{
  "num_hidden_layers": 9,
  "hidden_size": 384,
  "num_attention_heads": 3,
  "num_key_value_heads": 1,
  "head_dim": 128,
  "intermediate_size": 1536,
  "vocab_size": 4096,
  "hidden_act": "gelu",
  "norm": "layernorm",
  "norm_place": "pre",
  "norm_eps": 1e-05,
  "positions": "rope",
  "rope_theta": 10000.0,
  "rope_fraction": 1.0,
  "qk_norm": false,
  "attn_scale": 0.0884,
  "bias": "none",
  "tie_word_embeddings": true,
  "parallel_block": false,
  "init": "orth",
  "init_std_qkv": 0.0208,
  "init_std_o": 0.00491,
  "init_std_up": 0.0208,
  "init_std_down": 0.00246,
  "init_out_by_depth": true,
  "optimizer": "muon_variant",
  "learning_rate": 0.00148,
  "beta1": 0.95,
  "weight_decay": 0.13,
  "lr_head": 0.00458,
  "max_grad_norm": 1.0,
  "warmup_steps": 200,
  "schedule": "wsd",
  "decay_fraction": 0.786,
  "decay_shape": "pow",
  "final_lr_fraction": 0.05,
  "batch_tokens": 65536,
  "max_seq_len": 1024,
  "doc_mask": true,
  "train_tokens": 675800000,
  "max_steps": 10312,
  "dataset": "wikipedia_en"
}
MLP neurons of a small language model. Each row is named by its layer, matrix (up: input weights; down: output weights) and neuron, and shows model dimensions 192-319. Each number is 128 + 32 x the weight over its row's rms, rounded and kept within 0 to 255. Numbers have three digits each.
Before each neuron's rows, "fires after" lists the tokens most often just before its 100 highest values on Wikipedia text that the model never trained on.

fires after: " ", " Al", " March"
L5.up551:088147102115101145106120104150090201102134177138163091089148147139123147047157059110113113148158110054125155173155108126140211111115132097156165165139156101171107158191138096086094114158126145123168141140126152103140093158138160146172131153153144107128117111183101146137134097121097087140135096145099117105098137077107127165167139096119141145087091170155076133162106067144170076120181
L5.down551:135131116106115131150091143139135168095172150110178163128123136072098141118145143078114125100098159139095100087173150124080114175130206152183122081190122155145149172095229128135140125137106118156183162156085114123102155138138080135203064066160093107143177099107101114149144149093153176125120139116088120109129112141138137118111099119116057157085163178083178159145086104115146073115154

fires after: " the", "born", " in", "1"
L3.up500:164158187105118181120056124093131141152104176153109089102182112164132066107135090141076082150151126083112116126115140117112135094106176154148133149121110157088079124147188098111153150181118111112145114115066128107157131155133104168113153150108105155120161159111121140149118133124124121123168145141137147207087160114123164207099141166172081086073124092136120146106175145089166141064157
L3.down500:188101119143101120079148156175127088143142134104158149129104166109138126066156092100101100089094136186141128067123105200130145083110145140142076162135145097080162072137111205104133103083104164038128054167139175180154129086130068130146100188142097170110147136172182117035140162145085106142094128093086099143174090132092097164127153114106150138141163130112136097098073139126085094146097

fires after: " ", ","
L5.up197:129126171096167178162155157086172124120099099148129129114153180146140141145147113185142134140120122111124167107172140133085134153126164128093130131152109131143133106125129097189185166104128163168187130094128109130143148150129120128141127142132113139145124103134116109112178133120157118078075083182149104093171124166108069128131135155146093125103123151130118116098166131152139192137097
L5.down197:155172101122147054108149105107087186117144154094138133156152162082103160122112137142117157122110090120198156131089127154162085153146148110166124102090071119175134157101080189158076086095130122128109139148091136172120188110179087109082181132212175186106163139134101126144121054153139150060114158101158135155115087125155074093164131095183151162031147086090102138159157125074127103164142

fires after: " |", "1", "e", " Final", "6"
L3.up618:153145083118167152118132102116191149104159167173102169086180129085109066139144110138124170129178099127173102137125096134108169115134095121133104151114166114155194141152122117066169161095097162130155129152136134183189131120087086163111178104105105149111123082184173176133111110154123137136093112142112184140117106133165128085123136120102104114155129086110191145088197184175138128149113
L3.down618:114148073135106135137088085065123095134060147132172163071084129091124186144147112111111105189152147108097159130175106157112154170094150161170122133158188145085143156122137125173171108097131081113080157212162093176158151062204162118087167115179098155207116116137137098174112131122153142113137139105171147149090108098114144114072136117181114188122131148123130147145079149124101125197093

fires after: " |", " as", " of", " and", " to", " the"
L5.up30:165131074101113069129074133154154115156143144147150100093167155108136125077135113177155136144117136140117122111073148126063120088177150119102148177099098092101159157147143157067101178118117173107171116166094134119125100160157102136128135218126105182129104084137181174122145087108172135059153145162122148118130157133147153193197145161098158154105122172118119151163161135118117150125150
L5.down30:140119109157089145090095131181126140134148162145113150083109121095128111123102105149097110131110128157104107133101128169087107074102124150139200182191163105083149150154157165137131114113088169124137067138117088128069153110119173090172139153153118136115153128190158142239163136089146189122170126133111196131152162099137129157119171137124108164135106157125124134102170116081120127131096

fires after: " due", " However", " to", " however", " caus", "ed"
L3.up1061:124108117161091165097100135098134176146097113096178133196157137098125113127123111149126135053112071170109096170094127091127150147140158165098096140156127150145141178080129124160123185139139148102111120103138174127121132068181115169136163106083190108068156167122130121114166087132097132137159074122068059127187123084102157163075145155168179150111089125124110154112057144157165064120113
L3.down1061:157204113038137062156153089146130123134133146160101139093129111111086099105123122133152121159105152134153110092117125127189095116091108087142177122146203079082085130134092104091089107106070114170177130159173128061112081111057163168130084158191158126116108112138105142091098118083142118141114167081122126146099143153141138106170110127141127112198144153126116113105205095148064122170161

fires after: " |", " Team", ":", " No", " ("
L3.up776:124101111133138112071123124108130103171177088140190123091104180126142155121130162092125116114159173156116081129071182157115098131131088099114129146146187131152153063127112132111148078105163146125121160132133155145093050096139092117194119105121108131142204153087118139135113117160164119166121137203017136148157160124113152137137085112155146146111129124104141119153117186117162187143111
L3.down776:158133179198165157112108136166076110123185097095083095111145118177117163161126149118114104112080115152153179158088122177165089114120104112092134083114093165138170153171062156190167112138101107091093119060147131122118155137193093112087074116133107093141157158132137053129094086084139122111146108129139168181160094150123136131165121085128104125129114122116125095114138126136098110109126

fires after: " ", " |", " |\n"
L5.up358:126139105147112101183178136128163146171130101150153152094052103106120101072108131096138109105117161102078117085177076132118130128121093104090050118198185164197118121157140147167149184082129154130121111155145081119113092109122115235141112091149127155145081112154153104118150119108086117094133141152134125097134030113121114120159211151145216139139156143106152130107127102072045097140135
L5.down358:079089146138165080078113112092155125103130180086134146150133189143130150144130147112101115163147175145098186147140121112098088120116157154119163170139071109157141168136140170162145104132145122064161158071175101143119137074166156130087133082124114130181116135104094126077148152092154115128133111165103127099084128105143119105084139091150093163072163173144088109147102130060124179083108

fires after: ".", ",", " where", " and"
L5.up1411:174118112110122074142095186188157103160124117103098185162104033129071124140118106136084099130122139069151114101172122126157115156149127150113135106050056130104156134149136147144099083137106098150169127139115170124125068058121175144120133109079088126109091095187180136111123185180125117154136065126154145120112120130092181134147134122149147031151059177117143088105106114051033145106172
L5.down1411:135098133203097089093114116081133066104148125079141082173125151112103112144112146095107142137084203088193143148078147153148155180124150061111142074196087147123094175115171108108157132175133122159167153124106100159092130091164086155103117058126164117146114108125109172137091146150144086184134176092127140095093133049102146172113138172093108137111084115148104156144076143106148175167098

fires after: " ", " a", " C", "A", "b"
L5.up529:138114155146086131159111134110149108129163165111114098084137106151137128161143092147109156130108141108175090105178152080144113105187093109070114157153162094103097122113146138145146167151124124158109152126132108162136133186061120178171080164124147074103124114189128110171120062116115169202078168164091187144078169100157191186090141164130133138058167144092088125172162108112157104137116
L5.down529:111156088146169083157120127158155155133108140132126121114122032149101139120131142162152124086074128093119072141143088132079113093110111222165079091153080090153066136134168117145085130178133082159170081180118156161096111116153242088161117061080149151117154149103136138133121130203126143122087189111165129144151108079117173142157120107152092066079171095128130117148093168121148096136124

fires after: " ", " |", " had", ":"
L5.up165:107155159122114096127160144067123078136103122156149049094127146088079078085158146130125127095113154101109121101119159153107126119161086093171190150082102169201125127122133118180167087146131160112146084126144119126172148124211141170132151133129190127096154124124174140119096115131102132071111172171171157141124184094142073150084122078100129154151148118167168132129150105124094107089119
L5.down165:082162108133098164129145166172149124134147162136074149122094094102081144159111093081070165169059170071139138164115114152178106113135114184174173097139123071166096171121119130174123131159097104192115163108133140132100128138127112145179130141076159116139096123125159100134129155143120112145198101112185101088151153099123152153105110027113172177146133168091106074110166060130105084146121

fires after: "3", "2", "1", "5", "4", "8"
L3.up1152:166149142168120074127136189132114085155091104148167133155168088136137160104146156149109137158164084135098112092105132088102141125106102149122098105151129103095150147121090123113136143157135097107151146098146152112152135074115097104075166097098130150122084145081117166156107125074147122111114136158142125174129136181126139110114146124112144112096160117169118106061154155189088146104105
L3.down1152:143130101098115111117169087100180096140111096093122135099075151123107146141147080143125103153188119108123138088134148143108075097096158137150142180076114106153171110154125180120147194171112130143140104088120145119100130141155126136135101133158085078119111131167074067152074109137094110112067150181099113126138106169201085191126109111152138162083156149117194086172190111061090107122083

fires after: " ", " ("
L5.up297:104138120101134085147155156134139074165103086146140137108150086150110149117145129092122094114107111141196163112107142134101098098146170074156084153155167135183101152086109151069121149131151121138144096141149097153155170116201124150121125117111179127099102169222150154107069116155154160173152158126119158166065133074130069176151110120154101133183125142089121155129144088132104061091104
L5.down297:035101125153126085156130138113055166160156091123150139094128150135181132124076166171149167130087093171137160116111138155056111126163139131177097139147090126139180112176118153146075193128085134169138063091115174143162149143122116135165101142162141104128125133136163072162191151106167149121125145122097191114161109030185129145107110093165171148154122185137126151127086110198079160130132

fires after: " ", " of", " and", ",", " to"
L5.up986:113192130160124128127174101072162147171097133099148120083139149133107152176155114124140148157140124165137162137098203127132178142188067155139103116123150139162120125124123083154090131168116177128155147104132125155147112101122132177092118129121169139146053169161144096122135101163108149118094182150198142141108155143110121121177154173076174133078167132105153163115114110121100151105135
L5.down986:050158091146120147115128159134132151165101124112115131184175142111224152199118121129127178117055148115127149129183101129096146144150127152110124185132119128188165120127102131183115165122155089137095035120125073163139146135163139103157157110138117118106099149172158129132120099098158144122163122168134097097137121105196147105160092120115057202135153153163092100125153105132103133171131

fires after: " H", " tw", " min", " Min", "le"
L3.up306:100141123167163070095107091142133157110152199146104111138157150131147130125164173108171207137135086166170147124161102123136137184135159125133161128093095213131114084110124121139094129087105125098104145153160095134126130113171118120089170106097117120123161049212094116065129099121107094154148144184111131117106156149097082070075166099099161103131133128071131154101151098176115052131087
L3.down306:139140142166121079096142134090156170144132132163170129133100076119163145113085104126126186094101092174137114071124181093127139096142135147087123115168112089145131141184139072120215112109125127122144107192146110120086077123117119133091121108127137132091101118145135145082023167082189109138119162192151100049163099100108109131114093110124117127100124111113252089157167127103200145115135

fires after: " G", " Ch", " g", " W", " be"
L3.up576:042119120148140093152117155168101154113151161110093120090176096110104088142085120125141112159135174082142167153162163091097133095174129103112102081129124115164125117113181136172137127159156148117213097099084147088117085114157101077105143134168098086135066127136108144158091129122114119102113162133122130092157119108130096107193061102125112130138142127142172129176076102126131105087152
L3.down576:117179140129167129100155139179141110125125075174131134079110076097103152126097177117107074094111140093120139168135162159091141122114116111108108139169137101167149150111163142129151118100071137164133091123138149117159146112079152112142104133185137158159175093163154113181166171163141179134111126138103183118092120143167119106071079173144122109101174051172139076131106202107095092185133

fires after: " ", " se", " a"
L5.up470:116106078122128139160127175114170134208126138156096159170079145144131086124172139111195152118136089137111104112116146121115057137165134129184155094093171111090115116170136097162152125112111147151189162134112079155194141120120161162089090203086108108177134119170125193165129152156144169139128157232109210140112128062155097185139061069180147153142165106092124157063058091158141124102084
L5.down470:117109119117163106143111156122145100142135098066153185126150087150180115144105083110113157092141084177170103128157127172100214137119136145193146132128147126141110126105148105130111145134139166077130165091137129158107130128136119117083129203149127168119159104145119145149140153187142153143191138114171163103117148097121101163128102082134109104131124120059130168149173120074072103067181

fires after: " ", " is", " was", " the", "2", " |"
L3.up126:110148116110098087098165118099145129171181225144097178141126097092097154143089081105140097132165122131136123091143188119124163144159103022139107145111114103139182112130155131133085136128074141135153155122105142106091196142100142132089116096113126138082125090149110086106133125148116109131103151074150132141113099148176121077088150108114081142131115130124161051165151125093114152131150
L3.down126:160089102169125157134181096128141116113085066132162164147154174094205134162141129187125162121137122105162129167102088086151150146086106161142125140138127076177119134135110119157149079077097085119067110152113107123152097130169221142142184156140131081057091130169116153116122141106077126135165143156159132152142164148137111157113150077114118159103135167133152184194195157176156082113087

fires after: " to", " not", " can"
L5.up167:125182123143127094174177132149150102174124153134080055154114088102134122130103113129146127098202155141112145152180145162094097118128131144118116065141092139142119134134144152148139104117141147173132076109141139100123141155151139124132114144186145143177111049104132140118112122029116196133059165147144112105121123147127166148110219085128091193053127143145053117173139133167096194133106
L5.down167:077090129121143092150150153145117187172098177155092140100092152092136092164116101131186106155155131113099149163163109120116177129135158160121110053134129076160111182072158128042178097140073186125187087171136131125149146068147140172131136136127150145131125073187083165080144112090112108136089095129090130091112137150152153132098144054164135159110236124131132131107159125120077127116151

fires after: " |", " the", " in", " to", " "
L5.up210:130129162148170115125113189149112121123103110181172150141099093134048095089125137125162128138074136106147166154086115207116140131135148160146145126089132103148112121081118143100180094141091120174164133130149119106086117133120101171076168132081104168168097105133125136161076095157094107141147150118112089162131109135130129129065101106153162154145107199119153125164145136128182140089182
L5.down210:182155129119213186102117124068148109094157090153140155101117155180134124129163053171092091074083147148105147114113093126151122086153105139127124192105118108103129162125048154132080168124102110101147164100117136125117155093099141132124110067137131131083097140126128110102102123130139131144089085145127113211210079150108128115135088101096085167153113118111146126124157177070174158120144

fires after: " ", " −", "'\n", " +", "′"
L5.up494:139094165104106106148139172117104085145114096112185150145079145139065087178143145133129176113095100173166078118142142099119099087089090125148145092133135125149099113096138130156104138171170142158173132110106090178072123122126103095113093151109122075084137137137150131108123150134103150140155127113077141151154138099121081165194155110144115167163147162169131140098163111215125083117159
L5.down494:093113099095149146135110112041116130202115097147130165128136079098148123134139153143193134072083137097115128118102134111112125101172117100202098056164137113085127069141113118118094141130124144102170099135084146088135155115115093100091100111194144105100093134157145117167177154098129155113103123118031192168140126058113074155211102139205138150142149149123109098157079110123107185150243

fires after: " of", " was", " as", " and", " is", " were"
L3.up1031:146112147119119136158126106163139146141057164073169104088196064100115126143048201127135143195152149138164197114112160125076102155130127112176111090076121145148101113127112118120106119098130100095118106179148155092083109121158152088208080204130108126143132120118178085169148126180079117074184106084114111132145124082203151123100049190116152125157151129090127150112138103128157147132108
L3.down1031:145121089152142111125164136107085168149170073113047129114074157140107148172179123116124127104116075066160112090133086089137166126103126146071091136151152084157207157125143178072108163149073113192085145099116061145123086078151160152089174066120140156108119144121114143099118174065130161154096137122102105148128101170166122122167198119121122131113089130139229102104126070119139081135119

fires after: "n", "enn", " n", "os", " sp", "og"
L3.up1281:161085160178125093161141151152136057103150172155109149151143073107134150158134143135170147139193131107104145141136183132076145140094117117121121122169095080129103146139125102106091160160074139142125130122166157128084104102083142112119157188144155116092153102170102112057091168149134151139102073179163208139119081184093139150153119136108145128178119141170148176153097076109133169165077
L3.down1281:099123129082118110129147133075120179096183099147152099140108132117114065145187094116089128079164133160138158220099096158136119128159126110122106179102077096118114113141065145144077144084117153122121083117165143199200117171094156123080112144076176132082098136145109163109112140094144175095133093087118114132129151104168112129157186126158181213082164137116094095118154135091167103141107

fires after: " ", " |", "pl", " ±", " E"
L3.up278:172089159099071046136063193128127113101158102038112138145149165090080152081152107172159040131133106155138191104104100107135166130159110160075109122119156139157119100060098127122116030118127116131125122137116138127144118138079108105126135132106066124107128146166142180145130118106145119156142137112087106160177156105123111118168137153110134135194065168146111142214120129133115075121158
L3.down278:087198157146176160124131141122161138147080126110087108135136116099161124115179128087135131122164163133159135119091137104103177165125173159098116168162068074144090152141135072170121145098106177155122118088109123083105126108120141169105124079152151124155144148081133145147123127079140112100144170151147104096108129133157158181141135163139159140037130089101150157121164071141128111116100

fires after: " ", " on", " A"
L5.up349:121151119166189134140092153104120165130113108116104096112109190197116120131129165186106121126140148122132101108101166119099114058148138145136159113021090163112126119186152143102133118156172117173107126160118132098178189124112202106075179132114083112124167079173177062112126171127151123134165122164038121133112160096137053156169159129108109122177129154127135159110144085122136178135083
L5.down349:095163122108148168115142078141073143085101149143138153135095120162112097122119161196108144154105186137101173165106058115077147143146140080184155124122146126203149076166115104123144127203148086122083138189166080091135124119164114110096131116140073076140121033098148184100118133161115115170188166172155114109169133120116103142135105084126175111176194153136101093120139115109140078126190

fires after: ",", " December", " April", " January", " September", " October"
L5.up1474:193115160150098170176098186124095124133168133107111138091159140123143152109108070102080179138127084135139143109182157099102113158139105138077098196087099151069182139078122131110152130147156061130136078095196181146104063105085214093143215146128103136133161073131137048173135137176072145166046098162139121135147136129099151119166125124108083151127084169107074113080151101127166172112115
L5.down1474:026097093185141110124113133159179120093112123108135138131156140109137140109101090131115180108116116046117148105129120110140169175138117135178088157169139093114127166127172104076163121139168140144133160111184118137120150142117196172120133158128101095082102108107138123109150094188115139131150096133163120097153135075116092095117127119082127119116119085092049102128102118144116116155117

fires after: " ", " first", "tt", " H"
L3.up916:135113104105174051114125167147132097140090140187090126154139143122121127145150140108101069146128037162135162105096120137182110152136116159118152140136129105126099122141161133069091153161165207073168136127043126118140129110113124136117076119122193118143157111145114088103115148101175166136088140136165085130124107117149081065100076134113196137132115167112138119129120066161092076156176
L3.down916:048186146154104151128124116171126173179166100072127144123105108131155183146112139162104144104147179148103090152106109167110156100096182083116129130095132141119158104102109149159114142148090081168191069146087149108140140193123174123139166163131167128146117097139118137175158101039104130176176119139132132145135126117106091160106099142180134090111179131159144133106197140119082072132109

fires after: " the", " early", " along"
L5.up118:108087101113105147124081179177126096110070064135155150200187108147154134108148132131177108157123147156088122114125094108163111198188159135171120146132117166083141067204106149120137116151088154147104124092103087127142090117132122143129114122169120111177143114156164151173126186126119198095059171162124198114105117112089156119153108106110160117110113129152127147177132057127155129133102
L5.down118:102075103074141105107153212079113088167130049069135069099101168116135168137143124072084159050128167168102139119092089185104205068121082167116119137117113102106073099138121149136133146114111159121090126111174149099116110088132153165158177123128126120221120130107130167064120101118130140136094124134090122135158050121145124139123125055097093082166146147054156123102152149174145133134156

fires after: " |", "-", " town", " Total", " city", "\n\n"
L3.up255:165102157153143147139116176139120216126110096130124154077122099125143106166125140163156106102125155102125094129163153092168128146095130104167144137180125070156113138104134109098177130188143093119132219132102134065062137078121114118121126110125117079167175136114064137148114105088136143114110078154109167138132169070099076072083128134104102098107069134123135163135097195128139189089190
L3.down255:160166081047071156185061094166139158140172145098172155101155117178121111112134091131134140125120157100102130139116055154177152089152103138090140110123112176133119138209119193165161163129134152167073189163147139122193135097150130137109138125139116133166179114070106167121092052176120117128098124077129169141135140077087123068138121140110129128115146156156158117144163142087064126144159

fires after: "3", "4", "^{", "iv"
L3.up54:125092144084068138190159164159106137137144124146134113154106084170141078108164135143150092130150126122093192089140138117119162137124128168089210123165144073122133132077173093129069100169092119126154172167151108162132136132128174178191096132111127119135107133156178103108115134162094081188175142128096161176098173075098119107103110076126146126144125153172103088113090158142088110081108
L3.down54:115127061150159109199157102140119169146124079121092125133125087161112136176140139124141128160140095102142093214091113124118065103114147141147113163155151156103138092106173117087122153123114137134098119085143140103171103131118101177126113129119194167179146133129150172148140160157138090149149184116103131116219075184122097182071096126113097184127107183119151098091171079106033120153116

fires after: " ", ",", " January"
L3.up398:107089090153049143163140098154159052134072106137180049063105119097121145155155113102100162120095087150149058185173101169080130113138147107193143173177089119127181072096156106141120114155096185094144138121100115134131144081181120096165146098173154105150121098129113172159117097132085118145123139138134150185193170186082128138136167133143123126121119175158123116192118116147141147121093
L3.down398:076172165149128118123127115129108129113148109099202126129100075134193123094135145073145197149140113085121109151175084112139171157160163071144168131138084173168188075127104113120127098106116145144083175167145105122122130090126120143200095136125195115138123105173204181164126161172120142087119124107154152089121112131124174100120148090123119128133116132143166069156135151112146103128133

fires after: " ", "–", "-"
L5.up1485:128116111154138084144117175127182106132133097151103116136102082130160075138099121106118167090127126106197086128142111188173071168114153131138165137082117117133134171083143121152069123094066161109139169098111095106154171097188086176114069090160172093141084104142135081168099173113132096000065135172084159080151157137136128150150119146083123160122107141143102071132114180124140184142109
L5.down1485:187147169156085148168151182138101099142047108126159186099071135119174107141139156102148070203137130189124101084112157163199147114109053191120156079183152153168123138126063101135151180103122167130167113103135150141105114120137147093073190146079042106074147134152148142119165140162139151150181090175173126175150105138129101123139078118141127066144081071086089108177145083117109138104163

fires after: "\n", ")\n"
L3.up977:111122120126162080156163087121161121127140161075121158169136161087100087072128147092147118150151149150116121161129115099093132141137170148186114134126135100093148122070145094129133128167110118057126131110093130073105072195061114150127071141149134126120169121177180131161128127185166119109167169181135094129091064143168162160120146135157108117157139115144121084098061142054128102099086
L3.down977:148097152133141079140191107107089173154121110112133150146097152115130180094035090165184076194119119173165098079105122168152087071068070189098122140141093156121150137108061128130109128083082131085114093167104138114128101123101087151189092144119090092044084186097133160120161118136141109125086198168134153121146135161129093140163147143120037135148171131141151112153125175137133108137121

fires after: " the", " The", "The", " m", " a"
L5.up395:110059132194144178110131096076187157131100133212128088114183080132071123142178189117114138091101109127113115104124151115095134178108183126047127138167069115169142098119123062125049147084165135169153099070174135095158118061140109166124091136165158065156165144060131107134134104166165069129117158171085115099140180133137122159128085129131121115210132145112144122159168120075165126148138
L5.down395:104094114145145096102112133146120133133151148103142099107070116180118213068108080103103149112104142115102149169113112190111103088171076146120117129131148173109170094110134115114155128119137141122076150129164123156112079103107115089129163107164181048123159149090068136136144164119122133203103132083101118139117107173094174151162145086148154162054109148119148109144107103146121085157141

fires after: " K", " W", " Ch", " comp", " CO", " ch"
L3.up551:120132130082130092103087145122177106149079118138109121113073129167122040239062144110167093187055183180093151110149147125140113174133112111105116163145126103125125142122131126113129107130153131197142097110180186096140168178092144151159137112090188185176097113115184134117138115116110137131089115192137095158124121106169178155157087152166162102105120155102160142194155107097169126126160
L3.down551:121126182197134112145133175111116129176153127118115083065140158158143080099134163102137117138071126113114143136107142147137134132097100096181158193086093115136174157174133084121091128124107131101112123143077120094117116117130043122097144116140185088121127095118162086170153161145180178089105100150188112137108139102128159151131093159142130157110108098077097091142138161190128133085187

fires after: " L", " under", " M", " m", " P", " D"
L3.up293:140097121100116092137146101217113120168136104124171109121140051132104116072079145150164089079138110139142091143146100064112133154116139059129137073131157161153065113104121097156121120129160150152129115153117149130138149101105141070115133220105176120092139109093140137161137111130153107108089136075197163102126160017174057109110122110116176064169104142139145143105105080135176139085114
L3.down293:103119173173184133186091190145090122162134132196058134189102116152151193099119087156155120089110130129146138139175085152106133157188152090162146117112060186158198116122171146172130137089076149194154163083095143165141153123115113121130105118154121116111128140171070100141117130035122147170171087108111155141158140062107072151125137127136185128050162088135121096161146119126115131148166

fires after: ".", " However", ",", ";"
L5.up1342:136171164181168117172141143138161112077109162173132089198170115136131094027101114113117113156122094151168157103145051127106057137167142107091186150156133163154117112097181128151191181171183113115112148128138132086111060106147090136152111125060134131129105118136182135114081086119133073171108080161172102112126168120094132117104149105132116048148099125134143090049158094126135110146152
L5.down1342:160131109130153133187127112134101133179150145121115098154157138118113103142127128166100152191172102132118161118180206141095131095157108135170145125145075117133121098120165195193163218134164136127121125111138140122176112122118148096088118149145171111149119150095083064137091143115084108124175130123101114107180082131092097081144127079133127155010095124146086152071117151109142156099148

fires after: " M", " R", " Tom", " r", " m", "M"
L3.up153:143105131204057125165105174177095140146125189156089089082107091070098074098140120127139186096135158122102169156157160115085167146092104126220107110098150055149121113108151138158112154115060111160149055127131152154103168048137117166092104121064072128114171123084133117107120133128106121129098088154188108095081147180099130098196147122092172085104075116086108078169159139116149118101110
L3.down153:127096169149069109123137122108107104074113153097133132131122116161095178076130086135149132099139163127102158173099124106105227143141107148160063090147109145075130157132184125142094163095166081114123127109115152192119097143122136146123113169154127160168124126099143097127128109122171179086147099103129164111125088122181099155123107170145124160137081149049154099092101156129106146161141

fires after: " a", " is", " an", " the", " was"
L3.up1182:132072120084091098092110079124094154190143150201136144104137126148096186040111105074081124093103118120127111142130110114106110127136135125100101068101163097093126102114151177082148068130134072127083086093145130105144145137138101166146122114083169055140108171121145176095143145114138098174090126145117093184122113152193139173177113107139134076109143122116141126103111070148095140168143
L3.down1182:158128136101110117110138140179131109140156157102158095154093069117153135105110111124111138123161149125126102139078144120079141090125203117131094108174104202140138166188129143132129138156121128154173152107093111170127187152208158126126172078184111116093080134098121120115175141171063131140147150155108100078149161116154094119080105126105155131111151141109121158150168197119127114136109

fires after: " |", ",", " on", " March", "."
L5.up898:132139141121118078164111182134106095142133131107187127066077143133031143154115155100089103105112153126080166083149055124138124143148161087149087097126123147142145144132188133134107113140081075121128120091172124102135142206159128087119161114175136115110113166164133131074127108092115156083102130133109153072156154101076067133132118089106123117048165140117091061106103066094169201114144
L5.down898:130133120143154091142081150097129118146146129175180079123145113112096155161110161143146136132135154036129135167175134143117115108085175163122163110062077103143077155120133122128140118119122148116165157163145103138158136159186174145096090093190175119149117136167151134138091141132126133121088155132156038144146138083135074117137054078146131069129119106140150125132182139174118103125144

fires after: "–", "-", ".", " ", " |"
L5.up591:165120113161128078155169150100118104102158102145160154111078097127088110157171139160117095138159154121098123101116151081116162091135143124086144161111107077149139114167150144132136160116149075067105136112092141119044134097127107125114184155109144087080072124160114071108123097136092112107131114105112095153166089099171155129025092160099136090119168179092117112129157195169121164117063
L5.down591:126131155074119091141094100106066118141168136103104121182159072138112119133075072142112174127142135090154153191152167136129144115172129129109088147169065104115124159099071162166099202101084165124140106111118080195193114161167126086177108109125100116094186149107158136163098142159098143145140192150120159111153123121010131147189144103150065174131106105127128101100123124117120164114149